Weights of a small transformer language model: biases, 7053 steps.
MLP neurons of a small language model. Each row is named by its layer, matrix (up: input weights) and neuron, and shows model dimensions 0-95. Each number is 200 + 40 x the weight over its row's rms, rounded and kept within 0 to 999.
A block is one neuron, or neurons of one layer that tend to fire together. After each block is what it responds to, as a language model described it from the Wikipedia text at the highest values.

L2.up192,199,274,205,159,201,282,203,158,107,187,219,269,138,181,276,254,224,164,166,187,216,130,165,217,214,203,218,205,201,168,243,177,268,191,177,188,208,132,189,217,132,184,242,226,211,235,207,235,222,198,251,199,237,214,149,161,190,178,150,214,255,156,251,190,202,202,202,266,99,178,219,184,278,154,201,186,153,216,220,192,200,195,212,169,233,155,229,206,170,339,257,159,197,178,235,172
Description: Clause-boundary comma/conjunction

L6.up84,143,214,270,185,196,68,188,229,159,258,196,224,196,213,226,225,122,235,184,178,284,169,170,149,191,175,231,193,194,164,185,119,228,239,177,216,215,222,252,222,155,232,148,242,182,200,215,233,213,235,247,194,162,177,175,207,146,214,302,237,291,218,156,225,210,243,210,192,201,212,272,228,242,231,177,192,175,171,233,173,235,203,181,156,205,163,151,154,160,232,205,160,196,214,212,205
L6.up298,187,270,226,142,156,141,226,203,194,217,220,251,136,209,264,185,176,226,180,225,148,212,202,146,171,155,177,207,232,216,246,148,233,172,176,289,151,234,217,242,149,178,175,246,194,167,230,221,262,234,205,186,78,166,213,169,184,237,234,287,227,268,217,192,167,208,153,203,205,229,248,199,109,170,191,215,173,173,222,212,204,105,263,218,206,161,212,198,142,219,191,179,211,142,206,196
L6.up353,173,214,179,211,180,232,229,238,151,184,149,156,211,150,213,209,148,197,205,157,183,204,234,260,165,142,235,209,300,218,170,145,246,242,181,244,206,144,215,214,155,202,257,208,210,223,230,215,196,267,196,177,173,218,220,134,185,152,202,152,235,211,152,230,226,202,182,202,211,209,212,145,230,248,206,213,202,200,180,203,141,212,187,137,180,200,141,146,230,258,178,218,262,199,236,228
L6.up456,222,226,254,204,190,175,196,212,126,248,165,254,179,151,261,276,173,164,211,251,248,142,239,223,160,189,192,216,190,268,201,177,157,201,242,134,276,162,268,237,260,177,243,210,200,236,175,131,204,144,196,262,250,199,187,205,159,101,183,215,230,230,210,231,203,273,238,174,169,179,210,269,274,225,231,157,178,133,130,214,217,163,188,251,119,169,188,134,255,207,210,131,211,124,170,159
Description: Comma after names

L6.up5,220,151,208,165,213,184,187,209,143,219,175,181,180,152,177,130,180,186,196,224,234,187,196,227,168,184,223,201,174,254,242,223,188,200,199,298,254,244,189,138,224,227,233,204,144,197,258,271,208,146,209,196,120,233,220,240,194,229,222,196,207,161,236,202,211,135,213,136,203,147,275,196,256,235,197,246,235,166,150,186,198,271,211,250,148,174,180,211,245,260,226,168,246,226,173,190
L6.up115,172,150,192,170,219,212,215,131,142,168,142,247,281,170,214,113,188,171,174,198,201,117,236,187,204,199,180,244,196,181,209,156,203,164,231,222,193,255,245,134,222,185,187,225,150,152,134,201,146,150,183,162,200,231,177,234,185,220,205,201,188,206,228,208,146,208,219,228,169,160,294,243,196,172,212,191,251,206,200,187,272,199,205,187,165,200,149,219,194,224,267,243,189,183,225,169
L6.up135,229,149,191,218,219,230,180,188,126,210,159,117,216,176,235,237,272,195,193,207,203,209,254,226,277,261,198,208,198,194,172,229,174,196,153,249,280,132,182,184,201,264,170,202,188,189,163,177,160,161,227,229,173,132,182,254,219,173,171,297,155,77,200,142,107,177,187,158,167,205,198,221,217,170,187,222,204,179,210,159,221,164,251,259,140,206,112,226,147,183,205,221,175,202,227,188
L6.up326,168,109,188,234,224,231,203,222,129,155,242,198,269,168,273,161,248,249,152,144,180,249,282,221,235,237,148,206,183,181,205,126,109,196,195,265,251,200,176,257,196,198,129,208,195,231,208,166,161,221,150,266,106,200,229,183,160,160,272,222,269,155,180,96,212,168,258,166,222,173,207,128,172,260,206,205,175,167,183,186,153,151,236,212,187,209,199,222,155,187,174,219,196,205,228,181
Description: Past-tense main verbs

L5.up61,182,234,252,116,191,71,232,237,207,225,216,125,145,151,252,122,102,160,309,227,150,180,240,229,219,167,218,203,207,188,228,136,193,244,230,178,252,195,209,233,255,234,187,166,254,147,176,248,189,148,176,285,192,195,269,205,138,187,263,261,235,234,154,183,126,262,225,156,206,234,188,225,157,157,186,222,182,161,256,133,138,149,161,223,190,253,188,246,195,198,184,189,193,151,250,175
L5.up83,159,198,232,121,170,242,207,213,214,203,296,146,213,201,241,228,99,207,236,265,172,192,184,236,150,242,214,193,173,269,180,209,252,144,122,187,183,186,269,241,144,222,210,219,229,200,199,207,171,176,213,169,252,237,246,132,267,188,187,173,261,194,228,215,181,200,169,170,180,183,194,251,235,223,228,202,167,275,191,180,263,239,185,196,181,220,192,111,234,240,165,233,241,131,170,173
L5.up93,186,190,238,179,165,189,289,250,131,225,159,220,175,159,192,198,167,175,215,216,207,196,164,311,229,133,202,177,250,239,199,136,244,259,200,180,158,154,211,229,237,187,229,316,150,206,218,149,164,246,187,157,152,153,147,114,177,83,265,196,172,296,158,166,149,173,191,260,161,172,235,225,168,208,243,193,173,215,173,134,201,165,201,211,202,280,214,175,150,197,184,239,241,166,161,173
L5.up102,203,194,235,206,238,240,204,193,170,148,213,249,191,227,147,284,125,197,238,209,202,214,176,232,186,197,175,147,158,195,192,165,222,135,160,155,197,144,251,199,211,300,199,217,255,241,259,155,145,138,199,251,137,195,233,232,241,302,244,272,188,201,191,167,183,151,190,167,232,258,205,243,172,157,190,179,99,203,236,214,181,248,261,129,176,189,242,195,150,270,204,245,199,192,193,249
L5.up158,174,196,143,166,211,260,220,243,141,173,200,222,189,88,255,153,180,141,214,182,159,150,214,220,168,207,195,134,172,184,320,140,211,260,163,186,262,122,232,246,271,240,221,181,208,167,198,209,143,169,211,184,207,191,187,129,162,222,192,219,286,159,210,220,208,250,160,173,149,164,222,226,203,265,173,169,211,215,327,280,184,253,249,120,182,261,209,131,174,218,192,187,207,183,238,216
L5.up163,149,202,224,230,225,173,235,203,141,239,269,187,241,141,226,128,134,146,251,201,186,172,198,205,186,186,240,264,185,227,229,215,226,268,167,165,173,194,227,219,278,197,201,215,212,246,213,157,140,158,209,222,200,189,228,182,221,205,168,174,270,196,172,237,119,234,293,253,124,180,165,206,240,179,91,237,130,206,200,194,176,180,194,161,159,221,188,232,197,226,210,187,103,186,173,143
L5.up185,147,195,205,256,270,199,180,207,114,239,213,213,231,149,233,196,195,220,169,176,129,106,239,207,228,157,181,218,169,188,145,155,181,182,202,163,145,151,155,246,187,185,190,208,247,266,132,88,181,144,271,135,262,187,142,201,154,207,194,220,288,247,219,273,149,249,175,166,135,181,194,210,215,196,162,189,190,208,216,185,228,159,240,168,182,231,179,172,207,239,330,210,189,228,192,112
L5.up230,184,196,201,231,251,207,207,174,168,274,229,212,233,182,206,182,157,197,146,232,271,215,220,248,148,217,217,136,245,270,161,124,215,209,210,169,175,154,232,192,174,269,211,244,166,183,195,172,256,192,193,210,205,176,153,179,246,175,208,215,162,255,151,158,194,137,205,190,272,254,258,212,254,137,250,286,220,238,209,215,232,173,252,148,176,212,200,193,196,217,240,194,248,189,207,217
L5.up238,137,177,181,191,213,125,112,120,256,192,219,185,210,203,287,232,206,93,219,137,186,132,210,228,195,227,294,157,156,150,188,178,159,183,250,218,131,224,212,252,169,270,179,241,232,173,208,264,247,244,225,257,193,202,199,291,98,219,220,197,230,223,163,246,149,212,219,141,212,213,203,207,214,275,194,163,247,195,182,169,214,232,188,136,177,173,161,174,215,259,160,176,275,197,184,194
L5.up329,194,241,198,174,294,220,162,193,185,176,216,193,248,190,155,277,234,213,236,239,221,212,231,264,215,211,145,199,239,216,212,199,213,188,190,208,220,160,202,191,198,128,214,208,228,190,233,191,129,178,198,266,203,168,163,171,222,157,250,117,204,185,192,209,212,241,288,175,222,203,129,234,224,207,216,148,272,108,185,216,205,170,250,133,276,240,204,85,194,205,186,150,247,225,149,247
L5.up337,166,190,194,266,193,240,240,123,180,182,266,243,243,143,238,190,176,143,247,167,248,225,131,172,237,214,208,238,231,172,224,151,183,117,191,174,173,168,232,185,187,178,263,249,266,275,178,216,132,171,139,216,118,254,182,209,152,245,243,208,226,236,166,207,134,207,199,219,182,278,202,162,141,216,224,210,191,178,245,169,235,196,275,123,208,234,223,192,188,239,206,199,242,219,245,161
L5.up359,142,202,253,194,189,208,180,228,117,146,210,259,198,131,300,208,198,135,206,181,294,157,236,178,156,183,151,157,200,204,220,81,216,210,197,243,194,154,323,266,205,230,249,189,186,253,199,200,140,186,232,196,172,221,242,164,181,228,215,244,245,194,202,221,138,254,188,183,122,270,213,233,236,227,180,248,162,204,175,240,217,215,235,134,133,184,215,119,200,236,222,180,220,221,208,196
L5.up371,172,160,192,234,232,197,226,261,153,167,173,191,175,137,172,179,143,194,203,270,161,165,231,217,205,254,238,153,256,131,217,206,208,234,227,195,117,158,186,224,310,157,195,196,288,252,199,223,125,158,139,139,199,209,208,241,180,254,186,181,300,231,205,204,162,189,190,166,198,210,262,203,191,195,202,246,210,261,261,248,207,194,176,98,145,230,204,152,217,209,254,93,279,234,233,157
L5.up425,195,91,204,247,177,226,251,263,214,255,178,228,196,145,261,169,208,146,222,174,154,161,221,243,244,221,184,292,182,208,276,235,111,201,225,205,201,123,181,201,172,197,234,273,144,186,214,148,165,224,160,194,242,208,263,147,161,178,194,243,239,193,162,207,166,205,147,133,218,197,200,229,114,169,234,195,260,262,179,189,225,212,125,132,213,157,194,171,201,233,250,135,244,268,192,188
L5.up489,203,171,108,181,214,162,113,144,162,228,275,149,190,152,200,236,143,151,259,183,194,226,235,167,205,164,202,207,111,205,139,144,208,236,208,246,158,162,237,302,226,218,217,225,199,176,202,207,201,188,182,264,243,225,200,144,216,229,166,208,230,222,245,271,165,216,253,256,262,206,219,269,172,190,155,165,195,236,164,188,261,168,199,249,201,253,223,228,152,205,207,182,177,242,282,202
L5.up573,206,161,239,225,236,127,249,233,199,212,193,241,160,120,259,269,89,147,245,170,257,117,234,208,134,133,193,200,196,182,217,171,206,226,250,228,213,201,257,210,296,164,254,254,190,265,229,195,192,185,239,247,162,234,192,123,131,114,227,195,211,194,162,213,181,248,225,181,134,221,182,203,210,236,220,206,160,201,190,201,121,204,209,221,97,196,171,187,178,257,223,226,174,169,167,180
Description: Clause-boundary punctuation and connectors

L2.up270,176,181,223,201,272,276,193,104,246,169,159,179,221,229,181,184,166,125,222,148,248,206,191,212,124,248,156,241,233,158,135,150,249,221,213,183,150,221,217,166,198,268,174,255,233,202,245,246,240,196,266,225,273,217,222,222,187,231,222,207,184,181,111,266,169,283,166,180,189,254,213,166,227,196,190,209,184,110,174,152,244,191,139,235,229,226,177,206,281,216,209,208,186,132,192,151
Description: Size and length adjectives

L2.up361,215,215,189,217,188,122,249,242,103,246,270,160,192,218,209,243,204,172,212,167,131,238,212,222,228,168,194,283,229,143,146,177,201,141,253,190,175,194,215,216,182,140,169,236,193,232,258,240,192,195,192,273,161,192,153,201,220,156,186,160,233,155,211,170,178,206,242,200,215,107,225,235,189,247,224,189,183,236,125,246,175,170,186,164,232,203,216,202,149,144,211,220,192,200,241,251
Description: Role or placement verbs

L5.up76,214,190,249,146,186,219,303,152,131,214,266,166,208,197,208,180,210,187,219,210,218,190,144,199,207,169,158,243,208,198,217,133,176,194,153,208,153,228,210,205,165,249,240,261,152,217,181,159,132,257,157,214,196,291,146,214,202,165,168,201,189,235,245,212,117,191,195,179,181,145,183,202,253,241,117,177,125,185,160,241,228,196,151,146,110,209,214,200,149,191,211,179,169,154,290,248
L5.up96,218,131,234,254,264,185,130,192,206,203,123,206,154,245,241,215,124,207,218,235,206,249,155,182,216,200,215,170,210,151,217,241,159,154,181,213,205,186,183,312,122,269,160,238,229,253,272,208,225,199,156,209,232,241,223,192,159,299,205,293,229,226,217,154,197,189,163,141,201,246,294,212,287,162,244,246,171,210,181,198,192,210,208,140,137,189,261,218,249,197,271,198,211,222,207,229
L5.up119,248,134,241,163,208,322,128,250,111,176,200,220,275,167,195,197,217,189,215,201,255,205,190,200,199,161,196,206,166,171,168,150,226,221,212,199,198,161,209,156,135,248,173,169,213,104,220,212,140,144,211,272,170,218,168,253,193,222,190,168,211,135,235,183,187,195,225,178,280,250,190,226,259,244,195,172,220,113,182,228,183,202,145,216,141,189,190,245,204,250,242,127,215,215,182,262
L5.up205,216,188,167,208,139,223,232,166,198,208,283,192,193,173,182,225,201,186,166,251,179,207,215,232,225,227,235,300,149,158,149,158,214,213,190,256,182,211,263,153,179,221,259,279,256,206,238,146,223,127,163,216,208,202,170,184,237,117,135,205,165,196,189,257,224,225,181,141,163,188,185,203,133,192,173,248,153,203,207,123,209,231,126,165,153,200,278,238,185,260,220,224,183,194,215,206
L5.up216,235,155,201,217,207,204,162,243,205,170,210,212,182,180,167,170,192,151,185,216,225,180,123,248,186,262,209,234,98,223,146,131,189,218,151,198,190,185,240,286,172,208,191,199,224,216,181,222,169,223,81,236,133,173,200,179,178,256,176,208,213,201,183,241,253,162,163,171,112,191,237,186,204,193,150,198,115,208,229,281,216,196,216,209,179,229,235,227,249,256,142,154,271,113,213,166
L5.up224,233,103,182,162,259,157,193,189,224,224,246,217,202,171,244,230,197,203,169,167,116,246,138,227,246,285,206,181,175,217,171,195,146,150,212,196,165,102,82,191,118,130,152,198,213,255,250,141,171,185,229,207,175,246,173,224,198,222,198,212,150,195,228,172,214,257,209,170,199,194,230,231,156,216,176,156,253,197,172,176,222,153,177,249,229,265,192,110,200,217,169,153,237,226,181,149
L5.up235,191,162,207,187,212,263,217,243,77,176,178,209,179,134,260,147,207,149,183,214,136,202,191,181,254,166,221,164,211,217,281,208,318,212,187,195,257,182,207,252,174,174,204,153,208,191,239,160,190,197,170,262,176,204,194,201,215,146,186,213,244,159,108,170,208,158,163,240,199,202,170,233,214,229,209,182,243,205,196,237,199,193,193,112,148,145,245,248,203,175,216,261,255,154,166,185
L5.up236,184,193,170,208,178,275,162,248,169,179,219,164,212,214,243,268,243,156,167,250,182,226,171,318,242,217,196,178,133,207,231,174,115,229,178,292,167,179,231,222,153,165,190,243,178,191,235,174,182,237,160,238,202,144,196,180,197,176,184,283,153,203,202,123,139,262,170,216,147,207,150,131,192,155,140,149,234,155,176,193,230,217,185,171,79,193,169,243,120,227,196,184,180,176,245,184
L5.up281,261,129,212,206,239,235,190,150,154,250,210,206,174,181,247,147,213,272,251,217,264,216,233,191,215,247,193,176,210,207,219,197,170,192,228,236,207,149,171,227,145,234,150,204,145,239,189,217,164,164,211,158,207,235,196,293,206,287,241,149,132,154,141,208,136,274,217,155,231,239,228,171,212,207,214,217,213,185,146,194,159,203,160,235,205,144,208,271,166,226,198,150,232,154,200,195
L5.up291,188,215,242,182,245,254,194,199,171,218,139,201,217,227,200,219,247,196,214,204,162,255,189,160,131,188,201,133,160,207,197,187,212,173,193,233,116,240,265,215,133,147,196,172,167,145,207,180,184,241,179,217,163,268,227,219,227,112,205,228,278,174,137,177,270,236,205,149,185,182,187,219,234,179,159,211,224,144,195,182,254,184,187,147,133,141,162,238,198,168,221,148,176,174,220,225
L5.up440,155,139,226,198,141,255,204,171,186,250,254,212,300,232,214,183,86,216,182,253,184,143,245,210,171,144,174,265,196,207,152,130,140,150,167,206,207,197,155,224,104,228,219,276,199,236,164,193,100,228,249,190,206,221,131,235,227,183,252,229,176,258,180,246,229,191,246,137,184,205,225,165,151,219,215,276,230,209,196,151,237,161,228,181,129,213,220,198,200,227,176,233,258,165,214,212
L5.up460,144,236,209,209,144,188,169,268,159,215,193,166,174,144,261,235,244,169,239,206,147,213,201,180,237,166,159,213,184,200,255,159,127,202,167,171,226,203,210,186,140,288,184,169,184,211,169,218,180,181,222,260,205,298,229,251,193,126,222,232,223,125,271,240,218,202,138,188,200,197,218,178,216,170,206,314,180,200,178,219,189,193,228,287,197,218,205,245,222,199,248,211,176,180,201,184
L5.up537,205,213,193,189,267,298,218,216,174,212,221,219,216,239,237,184,243,138,165,260,180,219,191,236,185,199,183,202,207,117,208,219,148,189,181,185,186,271,253,189,180,256,166,238,213,237,153,188,177,244,198,233,232,207,229,171,232,187,138,199,249,196,150,200,271,192,228,180,320,209,216,224,244,164,184,119,234,205,174,213,170,181,144,263,162,110,187,195,169,250,243,200,227,202,191,170
L5.up540,251,258,125,258,218,275,139,212,229,169,173,157,275,140,223,181,164,152,189,218,208,168,149,187,268,159,215,113,156,202,201,199,295,229,244,210,95,220,212,179,165,255,230,178,230,132,128,222,191,161,148,316,179,181,211,250,214,221,167,259,158,213,247,218,133,210,252,215,209,207,197,197,200,190,140,140,177,188,204,138,191,192,236,174,295,169,232,202,137,204,196,189,281,157,242,178
L5.up547,176,177,212,270,205,198,252,194,200,213,209,230,215,185,210,115,186,199,182,160,167,186,258,223,169,216,267,274,169,210,206,221,150,182,138,228,226,211,107,151,132,245,182,207,212,126,223,229,166,146,213,200,126,192,150,276,201,250,183,149,220,152,231,289,192,228,211,192,212,221,230,148,198,209,208,239,264,285,220,186,190,184,237,210,129,161,171,145,239,239,223,146,218,186,217,271
L5.up557,219,223,229,199,288,242,243,191,102,231,254,174,240,209,219,198,229,240,176,254,238,157,204,288,235,139,214,216,179,140,218,180,190,192,163,180,142,201,200,211,241,250,232,177,218,192,169,242,150,250,223,214,200,202,190,238,202,207,221,232,291,187,199,215,190,201,289,128,217,202,221,211,262,208,245,256,173,97,152,152,229,171,234,244,175,207,137,195,201,223,141,289,195,230,223,231
Description: Verbs awaiting a preposition

L5.up2,217,192,186,186,214,173,296,203,217,189,138,199,254,147,181,205,187,147,191,222,221,198,220,133,89,213,159,182,132,176,198,127,195,251,180,217,197,165,163,197,253,239,238,208,227,229,253,208,178,207,181,188,187,143,167,261,210,152,154,239,196,232,146,231,160,213,193,216,247,242,234,196,228,234,172,176,177,182,226,184,146,239,256,192,177,263,143,208,302,184,194,184,191,282,191,231
L5.up95,226,225,232,158,167,300,165,100,163,195,187,213,224,158,185,215,205,151,243,221,183,226,205,193,128,218,142,245,158,166,222,171,204,140,168,244,152,132,216,242,138,252,161,192,136,280,212,132,143,197,228,216,216,176,172,181,265,254,187,175,103,203,172,190,222,170,101,175,186,237,278,203,226,159,260,156,239,240,134,224,247,169,214,235,227,224,125,166,168,238,175,231,199,175,289,213
L5.up132,239,216,186,194,279,239,226,124,216,137,165,206,177,206,159,239,138,196,296,181,150,166,194,89,107,247,198,142,252,229,175,160,150,246,184,195,189,213,182,186,218,250,224,207,231,172,227,176,146,300,213,221,212,194,181,204,271,186,200,178,197,186,146,189,204,163,167,241,191,249,248,146,230,246,240,181,214,178,174,208,222,192,165,181,162,193,227,187,266,157,236,174,201,150,278,157
L5.up252,182,203,248,203,183,179,181,163,246,117,255,185,192,117,196,170,173,154,259,168,244,254,216,153,170,231,217,140,225,218,189,226,156,232,218,173,118,173,175,248,188,205,267,244,176,217,231,201,130,219,197,316,207,212,175,213,201,203,248,238,199,178,203,179,182,151,206,166,204,268,187,206,146,215,216,201,188,223,199,228,204,154,220,216,191,204,158,146,226,217,196,169,228,173,243,184
L5.up254,177,224,174,183,155,155,180,221,184,220,204,197,147,221,151,195,157,145,194,204,125,242,278,164,233,177,154,176,238,155,212,172,223,246,230,185,237,141,175,184,187,176,162,187,220,225,142,250,176,210,182,183,152,274,242,200,248,156,189,279,281,217,175,192,242,165,215,180,198,190,219,301,227,228,192,217,192,250,167,245,176,226,215,222,186,167,227,217,225,214,140,163,220,257,198,137
L5.up257,114,260,243,273,242,210,241,258,191,185,164,162,212,156,194,171,132,182,227,232,232,129,129,180,200,216,233,180,185,303,218,159,195,136,193,178,158,193,222,185,201,153,171,173,136,137,235,119,137,187,222,146,266,227,149,167,240,238,182,136,212,202,225,153,236,223,181,220,242,238,205,204,291,155,306,166,209,217,134,270,213,242,188,205,160,199,267,163,237,178,205,145,250,232,191,199
L5.up382,192,199,227,191,157,196,179,189,195,237,260,214,297,161,187,207,213,144,263,221,179,151,235,183,227,168,344,207,236,207,177,154,155,195,177,205,128,198,235,224,207,185,141,175,249,187,234,153,225,181,121,308,225,171,121,223,235,168,146,245,214,245,173,261,153,212,179,184,220,222,195,230,228,221,256,177,192,178,189,242,197,173,221,226,224,168,136,224,175,240,211,115,189,230,213,160
L5.up403,199,249,132,221,232,233,215,112,183,185,234,143,234,213,210,214,200,191,168,245,140,255,204,187,228,159,182,225,270,214,175,138,255,193,192,278,196,207,231,195,143,223,163,188,233,199,188,157,235,186,146,209,276,142,158,213,181,265,143,200,159,226,202,170,185,195,219,240,265,230,136,240,220,195,231,149,150,174,158,151,231,174,161,225,138,282,208,253,205,197,240,195,256,182,173,181
L5.up433,209,278,217,206,178,290,204,208,215,191,206,192,248,152,221,167,215,89,182,217,253,221,184,145,181,194,218,197,200,193,203,165,247,189,152,232,172,222,208,188,148,285,176,233,212,238,113,234,219,189,168,174,196,268,142,172,165,286,115,241,211,210,130,282,133,188,198,188,210,284,195,201,211,213,241,213,199,195,187,194,176,215,241,227,217,152,207,142,214,190,204,198,169,143,243,230
L5.up505,179,284,255,244,174,177,204,150,191,239,201,209,196,189,173,248,172,118,156,167,223,179,232,148,222,158,240,274,183,170,176,217,148,232,191,248,202,227,200,248,157,243,203,235,233,215,152,207,175,259,229,321,254,184,179,216,280,185,188,198,198,147,242,192,184,194,187,220,215,187,253,106,164,239,236,162,241,218,189,105,214,183,241,274,232,220,229,221,240,178,228,175,223,236,191,180
L5.up511,122,241,180,145,208,175,171,156,238,164,222,209,120,163,194,188,214,206,245,108,210,181,138,149,143,222,193,218,163,274,217,181,229,184,191,144,148,222,140,203,164,184,201,223,234,271,198,256,190,206,144,215,231,161,216,193,268,275,201,218,213,178,149,238,257,213,206,152,185,214,231,161,250,278,216,231,207,183,114,227,177,227,201,290,168,170,203,150,202,185,153,231,196,132,258,172
L5.up531,264,160,147,253,205,204,210,170,268,144,294,185,181,191,159,238,200,189,201,225,155,244,214,198,164,153,318,191,175,282,221,192,181,101,231,169,176,183,227,253,192,246,91,150,143,221,154,182,183,153,227,233,151,232,218,151,197,208,228,209,215,222,215,154,227,216,186,208,178,179,216,181,224,166,187,203,200,298,172,227,177,222,213,221,199,191,229,233,155,249,181,160,191,225,156,94
L5.up555,175,222,167,236,221,208,128,182,225,238,159,188,241,186,173,208,251,179,162,196,226,204,199,172,234,127,238,205,199,145,224,245,177,256,167,251,143,130,196,232,147,233,235,161,213,229,199,171,149,142,250,242,168,200,150,194,229,254,167,335,218,242,206,270,211,231,159,161,145,289,178,218,171,277,229,191,208,179,175,206,150,258,256,198,136,183,183,228,189,134,88,182,260,181,187,195
L5.up568,218,220,166,179,213,195,287,188,204,173,200,233,202,215,201,211,225,203,221,200,231,235,229,164,221,183,242,207,133,282,174,307,167,188,242,234,226,214,189,187,298,168,139,168,215,226,205,217,131,153,193,217,231,217,174,259,282,233,160,153,180,174,216,183,200,287,167,292,315,242,245,198,214,187,154,230,191,261,184,177,209,166,127,185,185,269,179,210,154,188,209,165,220,190,218,181
L5.up571,106,145,216,257,235,204,232,192,214,157,218,211,273,185,103,181,186,155,153,172,231,159,179,196,120,182,185,255,203,223,186,208,204,180,204,260,193,279,257,223,135,208,147,186,256,212,179,262,207,257,196,236,158,233,221,150,225,205,223,244,242,220,210,220,125,195,222,209,177,203,227,242,168,258,213,189,204,252,185,219,183,209,189,208,271,165,218,230,183,202,179,183,286,191,202,193
L5.up572,143,136,235,154,259,252,194,182,232,196,243,174,191,211,148,209,193,256,209,175,155,217,222,181,225,189,279,208,209,171,154,168,164,202,203,214,228,265,222,178,224,191,175,107,190,168,217,206,201,248,233,260,254,217,181,180,247,143,132,171,259,205,168,273,155,219,226,187,205,223,271,193,236,161,264,110,254,199,198,189,208,189,199,284,168,198,259,144,167,255,255,112,254,144,173,238
Description: Noun-phrase premodifiers

L6.up128,220,156,215,204,208,248,263,168,205,257,200,203,194,205,178,158,186,177,160,174,157,98,191,222,221,194,118,265,211,194,182,136,204,266,159,230,205,220,274,182,209,204,166,218,158,222,170,244,218,188,201,230,143,253,185,196,269,236,197,239,164,224,155,148,262,209,231,217,180,129,277,238,146,242,223,168,190,215,158,234,159,274,189,139,213,155,222,216,253,229,135,177,196,148,156,122
L6.up313,183,247,200,231,272,167,176,187,201,129,228,208,238,204,185,174,244,191,212,161,193,166,204,189,248,229,287,229,239,195,178,160,160,255,171,213,179,115,211,236,246,198,270,202,200,229,207,309,213,222,207,176,177,182,184,142,136,240,171,201,180,284,169,260,206,230,273,179,226,173,194,177,217,264,230,125,158,141,243,183,184,239,251,237,184,160,156,224,189,152,194,217,236,212,249,126
L6.up508,226,182,213,195,191,276,265,155,213,226,219,199,189,148,203,231,201,194,203,186,246,172,238,170,137,213,261,177,233,169,259,148,148,291,248,218,149,228,130,255,218,242,211,279,217,213,180,219,238,149,261,196,162,277,228,200,249,273,182,201,221,190,182,198,208,221,191,172,201,230,200,180,248,266,269,250,205,164,188,98,232,236,216,223,142,174,156,182,224,144,159,188,195,142,243,194
L6.up528,199,158,257,235,199,177,193,211,188,217,155,164,221,146,177,171,183,233,164,161,226,249,182,218,149,177,194,243,240,70,171,232,137,259,163,253,198,225,187,210,215,157,168,201,221,227,224,226,192,183,272,246,155,205,259,181,169,299,119,229,217,231,250,279,233,262,211,221,121,309,211,172,152,257,204,186,201,176,186,257,198,179,217,233,150,215,232,196,217,172,126,180,180,229,236,171
Description: Leading number digits